Weights of a small GPT-style language model, trained from scratch on English Wikipedia: 4879 steps.
MLP neurons of a small language model. Each row is named by its layer, matrix (down: output weights) and neuron, and shows model dimensions 128-255. Each number is 128 + 32 x the weight over its row's rms, rounded and kept within 0 to 255. Numbers have three digits each. A neuron's up and down rows have the sign that makes its largest values positive.
A block is one neuron, or neurons of one layer that tend to fire together. After each block is what it responds to, as a language model described it from the Wikipedia text at the highest values.

L6.down232:109080117144166114119128154085067087112139128115136095136127097060116096133144137109145160123113163136144117077093069132065137135124139135162137205129114135187068170116128109117187135152109139081162113114151206132131104117098119079140114159079195131211124092153083185137119072106132131135119139116118103165112107081162134123134181107127115165111171132139131160141098112177145121138150
L6.down687:148104112108141062152141130082148101171154141151177122129094102142124144107089176095154111133131137095150128084112180106138071114138077152145178125166142111104149172143138095095176148147122136081098155119188180057126116115133137091200125184126118154130178092163088153163116124163195113122119096076133144198096116158151092140124048061164111171067076135112096118137101126158132140117121
Responds to: Tokens in sports biographies and results tables, such as played, season(s), Ti-ger-s, Stadium, Division, plus the word part in any sense.

L3.down180:164090102131210088120196099197077113144090135123168177165079135090048151164092179124116173197144154138116058140115119114185120069110144116087133128112172128114106153155161114185088141145145107151100115138073087162149111111140131134143156117106181139147167135053123137110139103153128117141133141117093095189098084106133112100120117156133111161107100113149166181152116140098158062113137
L3.down323:129113131094101077128117060143102125145129087092151122121090160151173167152137086082149110112118085132124107098171139142133146103104119102164140128115116134118137172141223114090113177193169141157116093156120194138123131136137219157144143115120102202162096055136156122147112145140162129105143122128126119168083080119132139102186105210182076082110129090136078143113150097152164155109129
L3.down368:148103092088108102097117104052157105206157111131102149119108123131159136111107172151115184094144125150113141106099166125113125138097150156100085125145089140182138153111191084066098103117137100128141136187082141083132069047102119129182115083166107147150129099121155081088096148094148097137109085128141085143109105109108116121155083154141106139108193136105170126093093113125143148109171
L3.down549:140146125121129143055163128101148114118156084140131145108129141131165094060146084136179145174106087130117146045082141147110085118149152138185113117116110156168137144143135094149086149163122139115135078080080175122123137121065171124144086106156126129140197111136138088180141154121116178105140134123074079128096139067096122161190149094130142056104138121128114172117140132050132146137129
Responds to: Duration nouns such as weeks, months, years right after a number or "the", as in two weeks, 18 months, the following year.

L5.down24:102087124148096177139140110120089105096141078136107157107131179116168060137082133182123163144140084179125101122109135139169142137089139177114132090141077102122065140205158115103186134009122152116086127117137105149120124105101163120143128119135120199118063162162085109184129107094120057100208121143170111124081120107117123107074098077143161113089132158151058083144123084080137077043137
L5.down85:159148120128159096109102129089065172136157121113194091151183074125143125089141079085158150170094171147110075135112155128154101101140176153106107176148096156198170105155093141081181174189068130121118094075109191160175092099172153101071114140106177107165109146123070111097097234168109151173106145101114185164128144153124155135113125097098112119098083102117116159098098121155134163144088
L5.down266:114163179113118173136166184131074070092132126118094126120170103091127145094108148149134094128083124127134139160144192079105107101114180111130115129152142151118077087117176217142137109175096120159070059168123168118111157080102108121102131143136209208159120122131068157100136143130150130170056197128167088098123115145140061065158163129165085096099175160099098146094095126162134067104088
L5.down300:104151156112096130132162182121155122100173117095067078118130123186137073136103109117110104111118094135122106123111136188147111101130104127059139070160141109189138122167153138150122137144160159125087112085158167165076108177121166064134145110136057135179159136160091110153142156115156107158079158167102126104085151118100103116182182108129082144115124122111102122155124117118113123111152
L5.down474:119177187105069130137149112172085133123137182149101086100143111103129108129127147051167066134125144143108104116226148106140147148122142052121109120119136148137109104123115092148126140166129151100151083208112200149121089096141127101109128089157139116134119129127089181112104137129157078154124124085159059150148119123108119082070121101183134140089121197136090144160173148082148066135138
L5.down509:155145085133136118137135133146187138054167103136139147143099125181132128134156124160148092144117085115089089162085136100164093146120122057130152112066157102147097124171089037136151179072174135122145097081116094174135160108135141084182118125152075112119132164171176117157126143132100108173123136101153102108146125131056145131123105053104104200177129128088077059118159144117155172194108
L5.down522:168121091106123106128109155154132146188104131125119101138085066015184160129111140104143126136174085124136139129117162131121100128138073175165173133165151126140142149108136103142117133093116126192134101082162144091094097129076172131143122141131134040070094112104148140133124169079160101146085122132103151120137092129080142187148107186130127112099145101133139146074125105109189137111152
L5.down530:153151129113141130178037152110103148114142160165102113078108136169132161117115127214141144111155100132116122165169136110216108100117140138119118171140171120149113152146218088165116042087203145136150124152111104177199108110135177188142176171120142130107151092125105113159137130086082099083092119113129117128118114123140145159068121054152152177110139145132162115120185096158109142188173
Responds to: Short second word-pieces, often a vowel or y, right after a capital-letter opening piece in foreign or unfamiliar names, e.g. Kh-y-ber, A-y-r, I-o-an.

L6.down35:080177070133165109036122123133128127083075139134147033089175135146146168120081152184155144076154093164154140120152120167147166133057086150161126107135119103145121146145086113091179143140114156150096136127138108099093139159065110163134123149131175118135116063169146126148098150126096101126173171108101161130152116129126116131153096107082169115146083202157127137078097112096127124210128
L6.down640:103104118092154182130122207175123111190117167101093118109146125118129125116125115119158113129210188068108191102149179141096131087099066078193155143158104106126167074112148124140048138145154130113099105138110156110193099200161087113110092091176128123121137071102122122136128127146128103110111108145167140213116135106129146142125097129139136134089138135135083141057136119129153129136117
Responds to: The word piece right after a lone capital letter that begins a word, often at paragraph start, as in W-al-ter, B-y, K-le-in.

L3.down28:132067063105102105153099113114169151135129089110139056107112151129143102115165079084136123098124178170114084163178066135129110152132143165121142120101111045116120154137090049157097116096126148129158107130112184162184156140202115117130129091119139129163174080153077149161150128128120115144112095157153139178125102159171117122173168150110091137141189113132135104086118136163120134140137
L3.down135:076102121095168110080134155089117142107118148133112131104118152131073106180126120141142121119169142188083137153087113108111131183120141178089112115079161174118083113130096068151182129154098154123111176147121132154123178151127180183141137108119092120160117174150094152111099120123145127162119135130158128135159128140134189101097184077155156102082125153116131100081125123106216106127140
L3.down171:157151100092151186138146114125155148113160143173130122109139075135170137119143133117144185155149121009131080144145117154146107151146140166132120093134121096151201146127110169165116166167089134109128078194196151122139135104148126097171134089144099169136132113170122080150202108166178082130164147086091152165179099118123147036145120134145118148113138095163095141149126122019143106145103
L3.down222:096055097139186103110139151110117199119199098157144131127164135138083055137063119127159122109140116109104124114137131098108160121123164116114168130161111109149133113049071118081081110133133150133115122135113110191120185185045159166210092079142108164103130127150153160079142142147138119108085148093094170124116136082153128108115160146147139140133148136154140165102111173078159130185084
Responds to: Born in X was born at the start of biography Early life sections, plus family nouns such as brother, son, wife, and markdown table separator rows.

L5.down87:179109128095096194118177135148138091175129101105148133134162159131113150116139114158132099123138157106091162127145168127131111155107167094149118171029136010133130158103062139110127135193165189164143149164136097163127072190148149120107071099099079142098128161153123153099110130072174092087081152140141103080111184163120154139129111137183074087118094080151093172134170074123121144088107
L5.down139:153174078159109120136063154168145083109095181086177155121170143129142149144140113130121131192090129096107118125155152226063114166120090106130095100099094118088132116103079176131083143190139206121097088164166104109128164108154145122100114103159135140102116204108127132168095108121086129118135107196112130101124082142057126139079151024141114089130097131084092125153136139138151141177066
L5.down359:127137109181101092124077096102175168111121119087116095159083102139140117139158184154141120121075153187134130105145113203124175124146149125129063131165129119142149126127120092152148158117193122173122154130103172100173140117127116119148108080176156071182126111068178133158132131111094115166202147105141137079155140150116089086132074124165144091133118141125076154094174069133158121081116
L5.down403:149188081121155117114091101175123148095147138088187118152074069061115139111164098160168091131146113151177085168113139160080133164101168122157140162183122122086147106140119124143155127102182179119126104161102105176139146074105108131110141098162104122096121193118103138163152157128136096102151119124134095096146092058113119165093113171151094145122137099144119141116101077111162190099151
L5.down485:109094125124081089127197105160173098131146111128154124114143116126153150125106126096124183126038109102160152101147119115128127166120144192132128176141142127132184109124143145150133195162130149150110087103126130084125111165104189150153117091141125118145128068135084162160120139193092159151113153141166110177096085178110116124085134151115154167178135167148075116192183107141057125139117
L5.down587:144158154110139119122080187122105152105111101111074163115163134058071145138151151060139133090138132155161107154178170134111110156115152074151068173063134136103170205124176114113075136160145154142180108141146157150135158104194071117193103150173125141148072094137192138152130130126158109122129100071113121101159130069188162112117155106093153132127124154099149145080117097086089089148097
L5.down593:155139172123164128085118129138109136143063165106129111108142133116140140147106112115137156203119170088132154123117150136192145196089138127109134137126193122154105091107124104154144114159143132169144143134110137071155106135100139116056050160133138136075166039165075083137114163159120164074136107076194107138071152108154114169103211126149111137136100068071117090150133121090125146128162
L5.down663:098116147131132061169119159140151096147193191147157142081113132183121127130083139093104123121126114125114140109142154089130143107165109087147089141064132147132147163126100153156137143131101136090079088128112232076107151133146177128072150139143112148189100153151160124106071161134120163171065093094217161082175161078113169131127116131112121124120136090121196147098147168171129119103137
Responds to: Kinship nouns after a possessive in biographies, such as his son, his father, her brothers, with weaker hits on career, birth and who.

L5.down165:147125170136130167152109149065114132183155161159118146118110126139142132110133146134162120117161094100135101173176157093151091147163177133066116107114143156170104137140176130115078083079091134083122050150149158193115125128127073139085128153216100099158149183187082137086071191102127128150154124104153103210127173121151147126140064117122131106203128154166132184115126125125104142112189
L5.down198:109121118170139100133151095110109093169131139123200103125124131163157078165145078134144121188091097110153158097118116162158143158067168156151121127095100169114179129118146185128094114123153133090132136081158107107101085150130136156152075122083155145146135183077187092144104156129171097108163075119116089101145148109152103081141149115067138113154119106080128102141148113108076149130171
L5.down211:147135094106079117147154086136103119096170115174139112195143142169158176082129075116125170167108138156114161145075168094153136110188118094093108134096137181107176175164145182144148065122162090116090137054104048105121143124160113109108113151083091165120166100079103102092108154084150138098135136110160118166102157101112100131119129104136148140157109105111130126163153097139104094103155
L5.down255:114136110101134057119113161094136149115159139056105126119143113084145147157154101131159106117100154149155178149142113072112196095111089102118087079110123145111108068173141115113171110156088060077184156142116108102114130113101141137131153132195092117113151188174134097136106073164126161139093172182122133095111130164170165118075171120175092104090133129153131087095150132078143142156091
L5.down256:092154126162110080136200130104143142083112144126012115132106137132057083131199167092083095111117130126167134139109165072126119127160131141109128164057087106150146165121144115155072169123188097096151140079088099120116095155114152154189181139150148139092145104058150094106113160109123063123117141186169114106111171144096131096113121150121109164158146152083102137127153087081129162082150
L5.down286:055104178070081083162150134099171064106145099139112132144112123143145122129085159102161166170108154185123130090175092169077130109120142119149123118145127165149171199125142185161144144143121121095165100118111149122106137102128220129143099168118148132114073202166140100209134054157146126136159101133075145131167142122069065058108144124152135135166088115095120105152147090114158080125163
L5.down491:182104117155134141145180132094050126132143113101104105080088105187090095183107110135114163106118144166130162112106086100099129144127163133082156192137148059099151150160109115186122144116103135169154153163087117171130068117145099164116131153110177085180052172121122133143123103154144132185153103120112128160140158104134085192141154117148142084114070145070089119096144115129128168151159
L5.down507:126130141185083131132128206171132074154164139111154160085104148171145150168140144120105104103116099062135102125078161167130154155112147148040156127075074124165115112136114071097100161128158097174141106158175134152160117165051179128126107105155208108117104209114097164125079100098156143161115136117116129136198106128113089090114223130166167107175079081072092126127145122159127119027166
Responds to: Nouns of duration or amount inside set phrases, often before of, at or a comma: years of age, a number of, first year, career.